Weights of a small transformer language model: 3 heads of 128.
MLP neurons of a small language model. Each row is named by its layer, matrix (up: input weights; down: output weights) and neuron, and shows model dimensions 32-127. Each number is 128 + 24 x the weight over its row's rms, rounded and kept within 0 to 255.
After each neuron's rows, "fires after" lists the tokens most often just before its 100 highest values on Wikipedia text that the model never trained on.

L10.up1441 [131 132 150 108 116 111 138 143  94 176  78 142 142 101 118 110 169 120 116 107  97 124  86 120 123 153 154 150  84 103 181 134 106 121 140 128 139 111 139 109 119 148 131 120 149  76 172  95 146 151 128 153 127 156 129 118 142 138 124 145 124  82 114 118 152 105 124 126 136  97 138 155 151 123 129 138 143 125 134 132 131 129 149 126 115 135  86 111 114 110 147 114 180 134 153 117]
L10.down1441 [144  82 107  93 152 141 131  77 138 124 156  83  94 139 118 104 176 104  97 118  94 121 127  95 119 133 141 135 103 111 111 164 110 110 108 116 142 133 132 107 157 128 173 109 161 105 128 123 161 136  90 147 126 154 100 152  76 141 131 112 136 119 107 116 134  69  88 136 166 155 109 107 161 106 168 161 172 127 123 125 116 140 124 131 103 121 107 146 100 119 131 101 121 129 113 181]
fires after: "0", " ", "8", "3", "5", "6"

L8.up92 [124 137 146 101 102 124  89 122  74  97 161 112 132  55 103 103 130 111  86 144 149 146 126 139 128  93 131  80 145 133 134 100 126 124 137 147 114 131 134 124 154 128 143 136  98 101 115 130 156 147 147 125 187 179 130 116 107 137 130 162 133 127 131 119 105  78 102  94  89 148 109 103 132 107 143 128 170 130 131 120 127 137  82 117 106 143 104  89 146 104 171  54  76 128 149 120]
L8.down92 [123 117 115 114 115 114 111 104 120 136 121 155 126 116 128 122 120 149 120  87 109 136 155 121 150 119 140 135 134 114 130 170 153 131 168 136 152 150 146 114 121 156 219 134 129 113 131 133 120 125 139 115 112 130 161  97 145 181 101 130 188 110 123 106 179  92 113 114  89 123 136 137 149 135 111 114 130 163 147 121 152 135 117 100 126 120 128 102  97 103 123 126 124  87 121  69]
fires after: " ", " G", " the"

L8.up376 [183 134  93 113 135 106 138  96 127 146 138 109  85 136 119 137 142 163 150 130 106 153 129 126 133 135 104 116 169 160 121 127 123 108 112 149 115  90 129 120 151 159  65 154 153 139 129 113 106 155 149 137 158 133 130 157 147 119 111 115 132 150 115 113 103 126  77 126 137 167 170 127 127 118 118 145 102 166 178  89 127 157 155  99  81  86  90  97 151 131 126 118 141 144  96 141]
L8.down376 [130 154  95 105 122 114 144 159 141 154  98 146 126 106 137 130 107 138 116 135  74 144 137 118 156 156 121  99 156 110 201 154 138  95 118 121 133 174 156 138 127 145 120 138 163 151  98 125 103 122  76 122 136  98 114 139 101 154 140 174  94 125 131 140 141 114  98 119 166 126 121  73 104 136  91 115 107 179 126 132 126 109 132 119 117 152 134 136 167 133 151  96  92 111 135 179]
fires after: " ", "-", "\n", " (", " \""

L8.up1148 [103 136 100 115 105 145 119 130 113 136 143 138 125 122 113 140 130  96 172 115  88 122 142 118 154 150 113 154  84 109 127  89 111 123 114 112 128 156 127 135 109 114 116 122  88 154 129 143 112  93 160 137 113 166 122 126 125 112 128 117 107 167 156 121 121 138 149 132 104 125 152 122 133  92 121 143 160 127 133 152 149 128 186 103 143 157 125 136  95 113 121 134 107  94 128  67]
L8.down1148 [ 73 165 142 130 127 150 130 134 109 119 135  96 166 159  95 143 102 180 176 105  79 108 110 115 136 104 129 115 133 121 122  96 133 132 126 164 158 109 106 106 131 118 148 134  76 119 170 122 149 113 146  94 114  76 118 112 131 154 138 160 157 144 124 134 148 143 123 131 114 144 130 132 120 114 165 147 124 119 145 115 131  88  90 114  87 138 130  63 119 147  80 109 144 105 185 155]
fires after: " ", "–", " (", " Camp", " In"

L5.up670 [148 131 159 125 118 148  88 138 100 159 150 124 123  97 113  95 144 173 132  99 115 132 174 131 153 128 106 149 141 163  98 144 109 140 163 150 127 193 152 112 112  94 136 128 164 118 136 145 121 128 148 162 136 151 134 103 153  63 135 154 120 119 174  85 124 135 107 113  97 138 139 133 162 108 166 136 144 179 117  81 141  88 144 126  70 123 121 146 127 156  88 102 139 107 134 133]
L5.down670 [132 118 139 139 128 162  75  94  99  81 135 129  98 138 163 149 142 159 121 139 128 117  79 102 129 117  95 119 146 157 118 105  85 119 154 146 119 127 157 109 140 103  87 123 124 128 144 122  87  98  70 150 151 140 105 124 147 141 103 114 125 139 142  98 110 143 149  94 116 126 173 141 121 112 138 109 143 129 175 119 134 113 149 148 128 129 145 165 154 143 137 118 168 104 128  92]
fires after: " ", " |", "\n"

L5.up1047 [135 173 122 129 117 136  85 110 121 126 165  92 154 113 137 151 141 130 133 143 104 160 121  88 129 111 132 133 119 104 142 125  95 112 140 122 135 126 131 157 154 130 102 123 134 143  93 129 155 131 106 105 114 145 112 127 174  92 108 108 134 139 143 129 111 140  94  82 141 144 116 175 129 153 105 115 164 142 150  42 134 133 154 101 121 125 124  69 140 141 132 162 150 136 103 120]
L5.down1047 [151 118 131 132 107 123 126  78 130 113  97 127 120  95 152 166 114  98 106 108 136 130 111  95 161  95 120 130 165 104 106 154 104 157 126 154 143 166 101 115 101  92  86 125 143 136 131 164 139 111 128 154 136 161 118 108 104 119 163 143 110 111 128 100 135  97 135 138  83 124 126 134 121 137  86 133 164 114 100 131  95  86 110 134 158 125 114 137 208 137 112 138 130 135  66 122]
fires after: " the", ",", ":", " |"

L10.up62 [121 119 135 125 134  93 120  89 126 173 124 151 134  91 163 104 118 141 143 101  97 120 154  92 149 114 108 116 105 177 128 129 153 116 129 113 137 179 151 127  71  90 124 125 117 117  67 134 106 138 120 145 118 112  84  97 126 122 106  91 139 137 152 133 130 167 137  93  89 148 157 135 131 121 128  95 138  97  88 121 136  97 122  83 158 129 135 136  90  99 125 174 159  62 116  97]
L10.down62 [169 178 141 106 149  78 119 172 133 108 112  92 133 106 138 133 137 104 116 150 122 165 112 138 116 122  96 122  84 136  96 140 140 133 104 127 132 194 154 105 119 104  93 151 124 143 131 173 134 120 106 151 112 127 110 125 181 146  96 145 120 110 161 136 107 192 143 131 128 134 156 150 100  91 173  87 144 139 109  83 116 174  78 133 112 121 127 140  83 105 132 174 148  92 142 120]
fires after: "\n", "-", " ("

L10.up789 [138 123  74 182 146 130 126 145 115 107 165 110 119 139 110 170 130 129 122 150 124 146 163 101 124 144  96 130 110 138 105 102 135 126  96 180 106  93 119 118 123  85 148 110  94 104 139 150  95  85 140 165 157 130 148 115 143 140 123 105 152 146 172 126 112 100 153 128 200 129  97 134 158 164 107 152 127 179 170 119 128 117 109 140 127 145 143  79 135 158 118 139 130  81 122 109]
L10.down789 [135 151 118 124 116  87 168 137 137 152 103 116 115 111 125 159 141 108 118 113 145  81 133  85 132 109 119 128 102 138 124 186  94 105 126 137 118 123 146 116 120 101 117 136 157 100 140 125  91 115 141 147 130 103 130 133 135 161 155 161 164 160 141 130 130 108 159 101 149 127 135 127 138 108 123 132 121 141  99  90 109 186 133 134 139  89 111  90 103 123 158 132 116 115 123 132]
fires after: " |", "\n"

L9.up1404 [178 128 182 172 146 112  95 114 112 170 134  98 111  66 156 157 103 164 169 126 146 134 125 115 118 160 151 116 115 135 148 127  96 136 113 124  76 117 141 169 136  90 124 158 105  92 117 156 136 117 143 145 135 143 144 153 120 114 129 112 122 153 177 167 143 143 112  94 132 104 146  92 142 118 104 111 116 132 152 128 124 142 112 137 131  82 139 120 150 115 146 110  74 126 114 109]
L9.down1404 [171 123 131 141  91  81 165 141 105 117 119 147 117 154 140 153 136 114  82 119 139 174 122 112 150 120 135 150  73 137 154 158 140  80 115 125 129 173 123 146 123 151 112 117 148 151 120 119 154 115  89 134 123 155 137 150 137 128 196 141 134 147 181 105 118 108 164 134  88 108 143 134  62  92 148 116 154 161 134 125 129 165 139 142 122 169 135 153 120 107 167 143 135 121 136 131]
fires after: "\n", " ", "==", "."

L9.up1287 [118 106 144 137 115 119 117  87 141 102 133 105  81 120 153 121 107 107 139 163 131  90 135  99 159 125 179 115 120 122 171 148 162 136 139 167 148 143 155 116 112  79 145 138 117 101 139 132 146 112 109 115  78 132 103 157 119  95 141 167 137 151 106  97 136 164 161 147  83 141 127  76 132 117 145 119 129 120  86  90 127 143 108 155 142  78 127 122 102  99 121 139 108 141 160 163]
L9.down1287 [124 166 151 148 124 129 136 133 139  95 116  87 129 116 132 108 147  80 149 160 128 135 147 146 138  93 152 134 126 139  86 120 125 136 133 134 144 130  83 132  84 106 134 131 138 148 116  72 135 150 121 114 158 121 141  95 110 122 103  93  93 123 149 127  79 116 108 146 152 122  95 139 136 124 118 141 164 130 141  90 158  82 125 122  98 152 114 132 156 139 133 108 140 103 114 157]
fires after: "\n", "S"

L5.up811 [125 106 148 129 125  97 163 145 142 146 138 117 185 117 110 144  97 127 158 115  83 112 126 104 164 134 126  89 100 138 146 122 118 130 108 118 119  86 105 159  96 112 114 142 133 131 171 117 131 110  96 104 167  96 125 123 129 118 153 134  91 156 147  89 125 133  89 117 141 136 158 124 159  63 128 108 121  90 103  81 126 126 177 141 147 129 112 101 127 100 112 113 119 102  74 127]
L5.down811 [121 117 141  79 133 104 147  99 122 126 152 130 101 118 104 117 150 146 142 100 101 122 154 132 154 138 127 150 149 138 101 107 100 131 123 112 130 105 183 135  97 110 157 126 147 111 113 135  97 129 137 138 146 144 128 196 105 136 107 130 122  73 131 129 137 112 161 111  96 105 108 125 139 167 108 139 114 113  97 141 174 135 123 132  94 125 143 107  90 113 159 167 137 143  85 129]
fires after: ":", "-", "born", ",", "er", " ("

L9.up970 [136 163 101 105 103  92 148 132 115 117 134 128 124 169 111 182 118 104 106 104 112 111  96 132 109 131 105 125 132 126 131 110 103 125  84 182 157 142 128 117 193 117 144 101 119 105 106  98 155 140 140 157 131 148 169 159 160 133 138 128 143 115 131 147 134 160 126 120 153 148 110  75 167 105 111 149 141 152 157 129  88 132 159 100 138  93  98 131 120 160 115 120 123 115 119 128]
L9.down970 [109 127 129 152  86 129 162  70 109 123 159 125 121 150 140 143 157 112 149 159 120  95 149  95 142 143 162 114  97 159 170 128 117 137 153  87 159 116 112 103 162 178 158 138 157 148 112  77 131 117 156 116 118 112 119  72 121 143 164 121 134 111 161 102 215 110 124 126 107 158  93 102  89  93 183 141 127 131 145 130 121 114 119 132 122 140 149 135  99 145 131 163 107 113 171 128]
fires after: " ", "-", "6", "8", " (", " |"

L9.up474 [131 152 125  92 149 122 119 151  86 104 158 149 158  95 162  94 149 103 123 116 134 168 122 144  99 128 137 109 137 150 162 128 144 143 144  99  99 133 139 146 130 118 114 144 149 164 119 105 131 131 162 163 135 204 145 125 116  94 103  93 124 118 124 109 154 144 132 153 131 126 158 106 162 147 148 104 132 132 136 143  76 119 150 125 113 121 119 148 121 127 153 146 156 147 142 115]
L9.down474 [135 107 138 146 130 136 131 125 149 140  85 113 135 150 141 141 113 126  95  82 152 113 166 154 151 109 132 159  81 137  98 142 129 137 108 102 173  98 102 148 120 108 134 121 156  87 136 140 145 157 104 169  98 126  84 139 130 113 169 146 112  78 148 109 103 104 158 118 125 115 127 146 121  96 121  97 114 113 115 109 114 119 129 186 117 113 112 107  72  94 169 119  94 143 124 151]
fires after: ",", "),"

L5.up1141 [177 151 106 112 147 126 131 138 127 144 143 118 128 129 126 127 129 117 128 110 132 104 173 120 129 101 128 138 125 115 142  83 160 133 129 103 134 155 157 132 125  97 106  89 123 155 139 133 116 155 109 129 108 180 108 146 129 156 102 147  72  97 116 175 125 130  85  84 128 151 130 109 112 127 164 159 135 123 129 113 113 174 141 162  95 126 158 156 110 186 147 130  99 117 154 102]
L5.down1141 [170 124 119 122 132 125 105 122  86 122 127 132 120 110 147 143 156 132 123 114 116  75 116 113 121 103 106 128 130 125  89 118 106 114 155 135 124 128 169 125 128 155 128 117 121 112 109 131 176  97 124 112 123 124 112 156 128 181 163 162 127 143 139 139 118 183 127 100 113 162 137 156 116 116 146 160 113  81  98 116 140 120 101 144 169  74 148 110 142 112 168 116 109 137 143 114]
fires after: " ", "th", " de"

L5.up935 [158  70 146 130  98 112 151 105 114 106 142 130 142  94 125 144 142 131 145 114 107 135 121 144 101 126 134 135 111 100  97 188 105 130  91 143  87 103 117 100 128 156 126 160 119 144 139 131 128 133 146 106 162 126 144 134 109 102 150  94 130 122 112 160 123 121 103 114 144 104 129 125 109 165 125 182 117  63 120 148 170 151 152  93 165 108 111 103 106 136 171 101 133 115 144 147]
L5.down935 [131 100 125 125  91 121 135 129 142  97 128 159 115 124 160 120 166 158 137 171 128 155 127 140 103 163 131 110 141 152 150 142 157 140 125 111 166 106 127 106 104 132 115  97 134 132 107 149 118 123 114 132  76  93 152 117 126 115 184 125 150 117  87 123 141 134 158 124 130  99 137 135 157 128 108 173 156  91 132 180 131 117 175 106 162 133 125 110 133 139 108 152 101 106 131  88]
fires after: " |", ".", ").", "-", ":"

L9.up545 [ 99  97 141 114 132 110 107 100 115 121 128 145 138 137 116 115 145 148 163 151 103 140 103 123 118  97 150 166 165 110 139 120 139 153 106 108 203 111 131 123 160 115 129 134 116 148 157  82 108 178  76 125 135 172  79 103 128 140 119 181 126 160 136 153 131 110 129 145 108 129 156 131 150 110 161 134 128 172 178 157 150 117 168 100 136  94 128  96 148 157 133 105 113 215 128 114]
L9.down545 [121 111 118 131 138 104 114 153 100 139 146 118  99 154 140 137 103 152 124 141  87 129 133 118 168 131 133  88 117  92 131 113 152 119 159 149 169 108  62 102 171 109 163 133 113 111 128 113 163 161  65 137 112 159  66 123 123 147 145 102 123 120  97 128 124 117  96 157  83 124 132 155  85  91 133  85 164 139  99 158 137 131 129 127 131 109 120 140 136 129 109 118 140 142  75 134]
fires after: " ", "\n", ","

L9.up1015 [103 104 198 163 114 139 108 131 117 135 124 146  94 114 124 102  88 148 114 126  88 156 140 144  99 148 146 150  83 159  78 121  74 132  97 101 116  97 103 123  94 133 152 110 105 158 126 116 124 118 163 115 103 144 132 164 128 125 117 130 112 133 138 149 109 146 178 168 121 147 122 124 178 137 137 109 141 154 118 129 134 108 159 123 159 161 134 128 109 161 170 111 110 134 141  88]
L9.down1015 [145 130 167 140  72 126 109 140 168  80 112  99 122 117  80 127 141 174 118 138 124 140 158 138 140 178 127 121  93 143 161 162 148 158  88 112 137 140 120 111 129 130 111  99 109 150 135 138 119 114 110 138 126 120 125 116 162 112 221 172 143 137 139 122  94  72 127 112 131 106 121  96 132 115 156 103 114 159 148 157 151 108 159 133 176 149 127 152 116 160 144 142  80 109 119 125]
fires after: "1", "\n", " F"

L8.up712 [136 109 136 138 103 133 154 149 142  75 135 101 156 125 111 116  96 129 179 120 124 117 138 150 113  90 182 108  91 114 132 106  95 110 153 111 142  90 125 152 134 111 149 147 149 166  95 120 109 155 151 154 125 188 105 156 113 113 190  78 108 119 149 156 148 162 149 149  94 150 130 108 110 164 127 136 119 130  93  83 131 105 119 149 131 106 126 163 143 102 110 141  90 123 110 142]
L8.down712 [123 128 159 153 129 164  95  95 137 110 171 106 110 110 124 102 109 130 144 125 124 167 100 120 154 129 140 145 134 143 155 132 135 172 140  69 181 119 104 175 127 120  68 112 171 111 123  89  84  91 101 141 106 176 139 120 109 130 124 124 135 156 163 144 119 125 105 139 106 140 125 125 115 130 141 127  68 164 161 158 130 108 145 121 109 112 113 143 160 107 151  93 144  75 123 118]
fires after: "'", "s"

L9.up312 [169 155 108 139 142 115 150 135 151 129 122  54 128  86 146 141 117 129 118 148 121 121 158 120 119 145 103 186 133 135 156 169 116  98 127 141 141 155 108 133 105 133 158 157 176 144  79  98 121 132 103 148 121 178 138 115 115 106 116 103 140 115 141 164 127 178 126 135 138 154  98 160 153 133 130 122 129 174  92 158 107 144  99 139 132 101  76 101 116 123 134 111 139 124  78 138]
L9.down312 [163 147 157  62 121 135 141 129 148 118 123 127 131 164 111 120 129 172 111 128 128  95  96 172 108 175 132 149 136 138 169 135 104  91  64 162 114 145  87 106 149 122 112 133 153  96 121 152 161 109  69 142 116 105 129 107 125  56 139 149 156 136 120  84 142 176 118 135 139 126  65 113 124 139 127 111  92  81  97  79 111 127 136 112 120 148 123 157 147 138 135 155 131 125 108 124]
fires after: "\n", "==", "-", " close"

L8.up290 [153 136 131 129 107 123 161 187 176 117 133 144 101 148 138 111 176 135 153 122 185  76  93  81 100 113 108 167 136 160 144 130 177 105 132 169 204 141 112 122 120 119  88 119 143 126 112 120 105 123  94 116 160 101  99 135 130 121 137 140 108 124 108 114 126 135 126 152 113 144 103 172 143 152 124 170 115 122 159 134 129 166 126 122 103 180 135 167 125 161 137 100 149 121 141 136]
L8.down290 [135 116 111 124 162 159 116 123 180 130  94 120  90 146 166 111 136 156  95 128 140 145 128 162 123 119  97 132 110  95 136 108  94 101 122 126 132 157 136 107 101 127 151 106 160 125 147 126 118  99 175 130  98 123 109 118  81 127 140 169 132 144  99 108 127 111 117 156  96 113 136 156 114 142 128 139 139  94 151  97 147 179 142 131 158 121 153 129 124 146 123 142 134 156 112 132]
fires after: ",", " United", " "

L10.up1211 [ 77 122 119 162 128 161 117 132 150  97 108  93 137 122 121  77 170 153 140 135 153 101 124 152  52 156 138 162 180  94 143 137 169 123 138 136 149 147 157 134  87 130 109  96 174 148 143  82 158  86 154 115 109 140  93 112  81 144  74 133 102 109 146 116 116 147 145 158 109 128 135 104 107 136 122  92 181 125 156 121 128 100 109 110 116 116 102  76 147 127 124 120 120 111 121  96]
L10.down1211 [128 140 135 135 173 120 117 104 134 135 137  94 109 159 144 102 131 133 101 126 132  99 117 173 139 149 170 144 104 107 128 114  64 104 164 119 153 115 124 120 134 199 117 107 124 125 133  98 127 202  95 126 174 113 160 106 126 154  85 122 128 117 135 144 100  75 155 129 144 116 128 120 147 137 149 137 133 120 103 145 133 127 114 115 128 104 163 126 133 147 126 128 176 102  95 153]
fires after: ",", " Los", "8", "2", "0"

L9.up38 [153 127 162 130 158 151 120 142 119 114 135  79  97 125 161 133 141 158 138 121 131 123 164 133 149 142 129 105 152 183 122 135 129 129 148 125 106 139  85 101 108 128 165  96  86 121 128 156 129 115 126 147  96 115 146 126 125 114 113 155 149 127 127 174 127 152 143 152 139 110 115  77 146 133 122 116 100 149 163 122 123 151 131 131 124 154 168 112 116 113  96 112 127 109 140 159]
L9.down38 [124 138 141 179 118  94 119 141 103 114 117 114 140 149 104 123 141  91 108 145 152 105 117 129 116 152 129 131 117 113 103 149 174 122 146 109  92 124 136 173 122 111 107 147  84 149 127 147  83 112 131 144 144 119 130 131 135 125 154 114 150 126 121 123 152 100 106  99 144 146 110 121 101 143 133 146 148 142 163  99 107 165 156 123 138 137 177 152 110 175 116 132 119 117 124 150]
fires after: "\n", " ", "-", "=="

L10.up231 [101 143 140 141 121 121 100 132  83 121 130 150 137 148 155 137 115 141 140 123 114 129 137 119 118  84 116 121 136 121 127 117 134 117 182  73 130 191 120 145 108 156 121 138 114 150  96 109  84 157 129 152 102 136 135 128 185 135 142 158 141 151 119 111 113 121 142 137 100 143 137 136 113 103 168 126  90 137  87  85 138 143 121 156 121 119 146 125 102 105 176 187 113 119 130 121]
L10.down231 [ 93 127 111 140 122 130 141 133  94 136 141 129 102 119 130 134 117 128 125 163  93 138  98  99 127 149  89 143 125 124 165  84 113 119 101 118  88 104 123 130 146  72 116 152 161 121 110 136 103 144 149 112 121 188 128 133 141 160  99  97 145 138 175 141  99 144 136 166 109 140 153 133 142  99 161  88 145 135 130 152 123 136 175 117 100 134 137 141 143 149 139  90 128 141 123 112]
fires after: " ", "\n"

L8.up428 [140 106 124 115  90  91  85 129 121 151 161 122 112 116 124 129 158 107 138 135 135 133 136  95 130  79  83 167 164 139 146  99 142 114 112 115 108 161 134 134 146 108 121 119 119 135 144 167 103 126 165 104  82 151 126 146 140 147 171  94 130 137 151 136 100 153 131 178  93 150 168 114 139  74 112 149 156 106 133 124 125 173 147  85  50 162 168 121  83 162  93 141 130 136 121 146]
L8.down428 [ 70 157 135  89  86  92 142 129 115 138 113 163  92 161 125 148 117 118 100 119 153  92 112 117 101 119 128 169 121 131 108 130 164  97 175 123 120  93 156  86 145 120 105 107 126 125 103 104 121 118 133 121 140 128 136 139 154 108 128 139 115 170 117 139 127 155 109 100  99 178 140  84 100 192 108 117 132 134 126 122 129 129  86 122 119 153 124 137 107 102 106 107 135  98 102 113]
fires after: " "

L5.up113 [163 144 103 100  73 108  88 130 113 120 155 141 101 120 124 134 113 125 139 122  76 104 111 152 105 120 119 156 158 158 102 139 180 124 128 132 132 110 140 146 150 138  88 100 129  94  90 152  86 158  92 166 155 113  98 136 132 135  87 132 100 100 160 128 137 117 142 138 110 178  87  99  99 129  87 117 129 106 133 111 147 152 153 100  85 129 120  63 138  71 117 113 120 132 140  94]
L5.down113 [105 112 133 125 124 139  71 121 118  96 129 177  88 106 116 117 117  93 126 100  71  93 126 125 144 121  94  97 157 166 168 124 161 144 191  93 131 120 132 131 145 115 125 168 132 103 151 202  78 126 114 103 172  96 133 128 126  99 139 161 118 125 110 147 147 161 136 103 178 119 150 130 161 138 113 146 113  86 119  94 146 119 137 162 147  63 130 133 140 150 137 150 128 117 164 114]
fires after: " ", " a", " Mil", "-", "'", " Website"

L9.up236 [141 131 128 135 134 127 124  92 103 128 142 127 107 154 106 124 103 106 114  90 100 133 124 116 133 135 115 137 161 156 184 109 161 113  65 161 115 108 188 118 151 145 131 133 114 107 124 140 131 144 138 126 150 208 128 133 140 124 160 197 133 122 116  96  93 147  75 173 121 120 113 111 143 133 112 105 122 170 121  84 117 120 117 158 116 175 144 103 144 139 100 138 124 187 108 151]
L9.down236 [131 118 120 135 112 131 117 124 104  79 113  87 114 137 139 112 161 152 131 102 149 111 134 146 195 153 170  86 130 108 141 162 137 130 151 131 136 120 126 126 127 143 119 122 131 141  92 128  86 136 127 122 119 148 158  97  98 118 204 135 101 172 125  53 110 148 127 128 138 121 102  98 165 129 127  95  83 149 125 121 114  94  95 125 120 165 108 150 138 107 119  95 152 126  92 140]
fires after: "\n", ".", " "

L5.up1213 [171 150 159  89 118 128 138 199  89 129 176 152  88 121 134 154 143 105 146 141 141 164 128  84 161 101 109 134 152 135 113  81  91 119 110  91 142 103 130 153 157 130 154  94 136 114  91 149 104 118 138 173 149 161 121 173 117 112 161 118 166 131 109 143 105 143 124  93 137 121 180 109 153 150 128 109 136 137 124  51  88 100 108 115  77 110  99 167 118 152 143 129 117 166 127 129]
L5.down1213 [ 97 123 177 108 119 115 123 133 133 108 104 184 146  83 138 142 168 140 139 186 110 155 112 100 107 135 142 104  81 119 113 142  95 109 135 151 114 123 104 100 121 124 146 129 132 142 137 133 170 134 123 174  80 123  99 124 178 163 163  64  97 102 107 133 164 176 135 129 137 137 113 112 134 110  68 130 101 120 135 139 146 119  86  96 120 132 168 149 107 141 128  92 150 117 105 130]
fires after: " ", " L", "l"

L9.up669 [131 149 163 146 172 104 125 143 140 129 160  93 124  88 102 132 120 129 105 144  93 114 157 138 119 116 154 158  86 132 114 131 154  90 109 142 158 174 126 161 132 116 140 160 126 134 114  86 133 117 145  99  73 158 144 121 129 145 171 107 104 139 148 131 123 156 104 139 173 136 157 132 120 133 124 169 165 139 138 111 138 114 114 151 128  95 128 103 182 150 107 124 145 109 148 131]
L9.down669 [146 124 180  95 126 147 162 123 118 129  91 143 111 189 120 111 129 155 173 101 137 126 163 141 161 129 109 120 148  95 137 125 112 162 138 124 104 119 130 124 108 146 137 120 134  73 154 105 139  88 167 126  79 160 145 101 145 116 109 111 133 153 111 133 122 138 147  92 117 151 108  86 148  88 113 149 163 135 150 129 128 125 124 148 135 118 136 151 146 145 127 157 115 117 121  99]
fires after: " |", "\n", " Re", "1", "s"

L5.up518 [130 153 137 149 132 122 123 152 129 130 161 116 127 139 133 110 136 135 107 134 143 114 212 158 129 144 139 124 114 171 137 152 125  96 132 108 100 134  94 153 126 154 156 136 119 130 133 152  84 117 145 137 110 137 138 183 127 126  93  74 105 135 161 155  79 179  69 110 163 105 143 127 130 126 160 133 118 147 104 139 163 110 157 125 116 133 103 103 153  84 122 133 134  88 123 162]
L5.down518 [134 106 142 126 122  85 127 198  79 180 157 149 178  87 104  84 118 123 103 136 137 145 146 166 105 132 151  99 114 139 111 110 133 127 138 165 160 128 139 163  97 119  86 164 137 119 117 135 122 132 114 125  99  91 117 157 128 139 147 104 129 170 146 149 140 146 154 120 132 160 128 143 111 133 120 166 122 130 131 131 102 121  84 116 155 120 176 162 138 143  98 122 105 160 115 103]
fires after: " |", ":", " Other", " Total", " million"

L10.up627 [121 115 146 142 131  76 154 132 126 175 131 112  87  58 141 125 116 123 113 135 138 182 141 126 102 121  98 116 121 131 154 117 108 158 168 102 144 158 104  65 150  96 137 167 138  99 100 102 138 108 147 147 155 102  99 143  87 123 141 115 136 118  91 164 105 138  98 103 110 140 159 147 152 124 167 130 138 122 115 107 153 149 136 148 122 139 149 141 109 107 148 136 102 118 145  77]
L10.down627 [ 97 107 100 130 112  82 104 150 147  90 164 163 119 117 133 147 123 182 123 129 107 121 154 116 161 165 116 140 158 124 144 108 105 125 138 129 145 158  72 135 125 143 107 108 112  89 134 132 132 136 140 121 128 161 113 151 158 150 145  67 163 133  74 143  98 146 144 123 111  99 145 104 135 103 127 149 142 118 102 150 116 123 115 161 117 132 156 155 122 147 135 141 158  82 113 143]
fires after: "\n", " a", "1", " $"

L8.up1253 [152  94  71 144 130 128 135 199  88 134 158 154 123 124 136 166 113 137 131 129 113 110 126 135  95 144  74  98 141 122 166 106 128 103 104 103 100 173  77 141  77 120 147 170  80 141 109 149 165 136 171 119 109 142 174 131 170  87 141 135 155  92  97 121 111 162 170 173  91 140 109 106 141 126 132 117 152 158 104 127 116 131 166 119 143 130 133 141 143 135 128 146  85 134 103 144]
L8.down1253 [166 110 163 125 116 175 131 109  94 141 144 113 175 121 122 126  87 125 136 191 136 130  82 132 122 157 125 121 157 149 164 160 123 150 151 136 102  95 112 147 114 142 109 127  95 133 127 111 143 136  80  99 139  99 104 133 153 103 152 124 146 103 133 149 172 122 144 108 102  96 135 119 123  93 158 112 124  92 148 108  86 125  80 119 121 117 113 117 134 110  79  99 124 157  98  92]
fires after: "==", "\n", "===", " ==", " Website"

L10.up227 [132 152 125 128 126 118 110 158 105 134 140 165 163 149 126 150 152 174 152 148 150 124 130 115 105 141 106 123 110 127 143  99 181  92 128 168 130  72 133 169 123 152 138 138  94  67 151 121 114 125 134  93 157 118  66 161 129 119 189 109 120 147 104 156 114 122 122 141 105  65 106 116  88 126 122 100 155 142 106 106 130 107 138 122 135 147 141 156  87 129 132 114  96 156  84 137]
L10.down227 [161 127 176 104 155  98 152  76 158  84 101  89 116 134 111 106 103 117 134 146 136 117 139 127 190 121 118 108 168 149 165 139 111 116 152 104 126 139 158 119 130 139 108 122 105 100  96 119 113 166  98 131 130 133 135 117 143 181  91 139 118 138 113 125 124 156 110 115 149 149  85  79 140 130 132  88 103 152 120 112  76 143 140 178 134 119  92 135 115 136 133 152 115 139 136 179]
fires after: " ", "0", " |"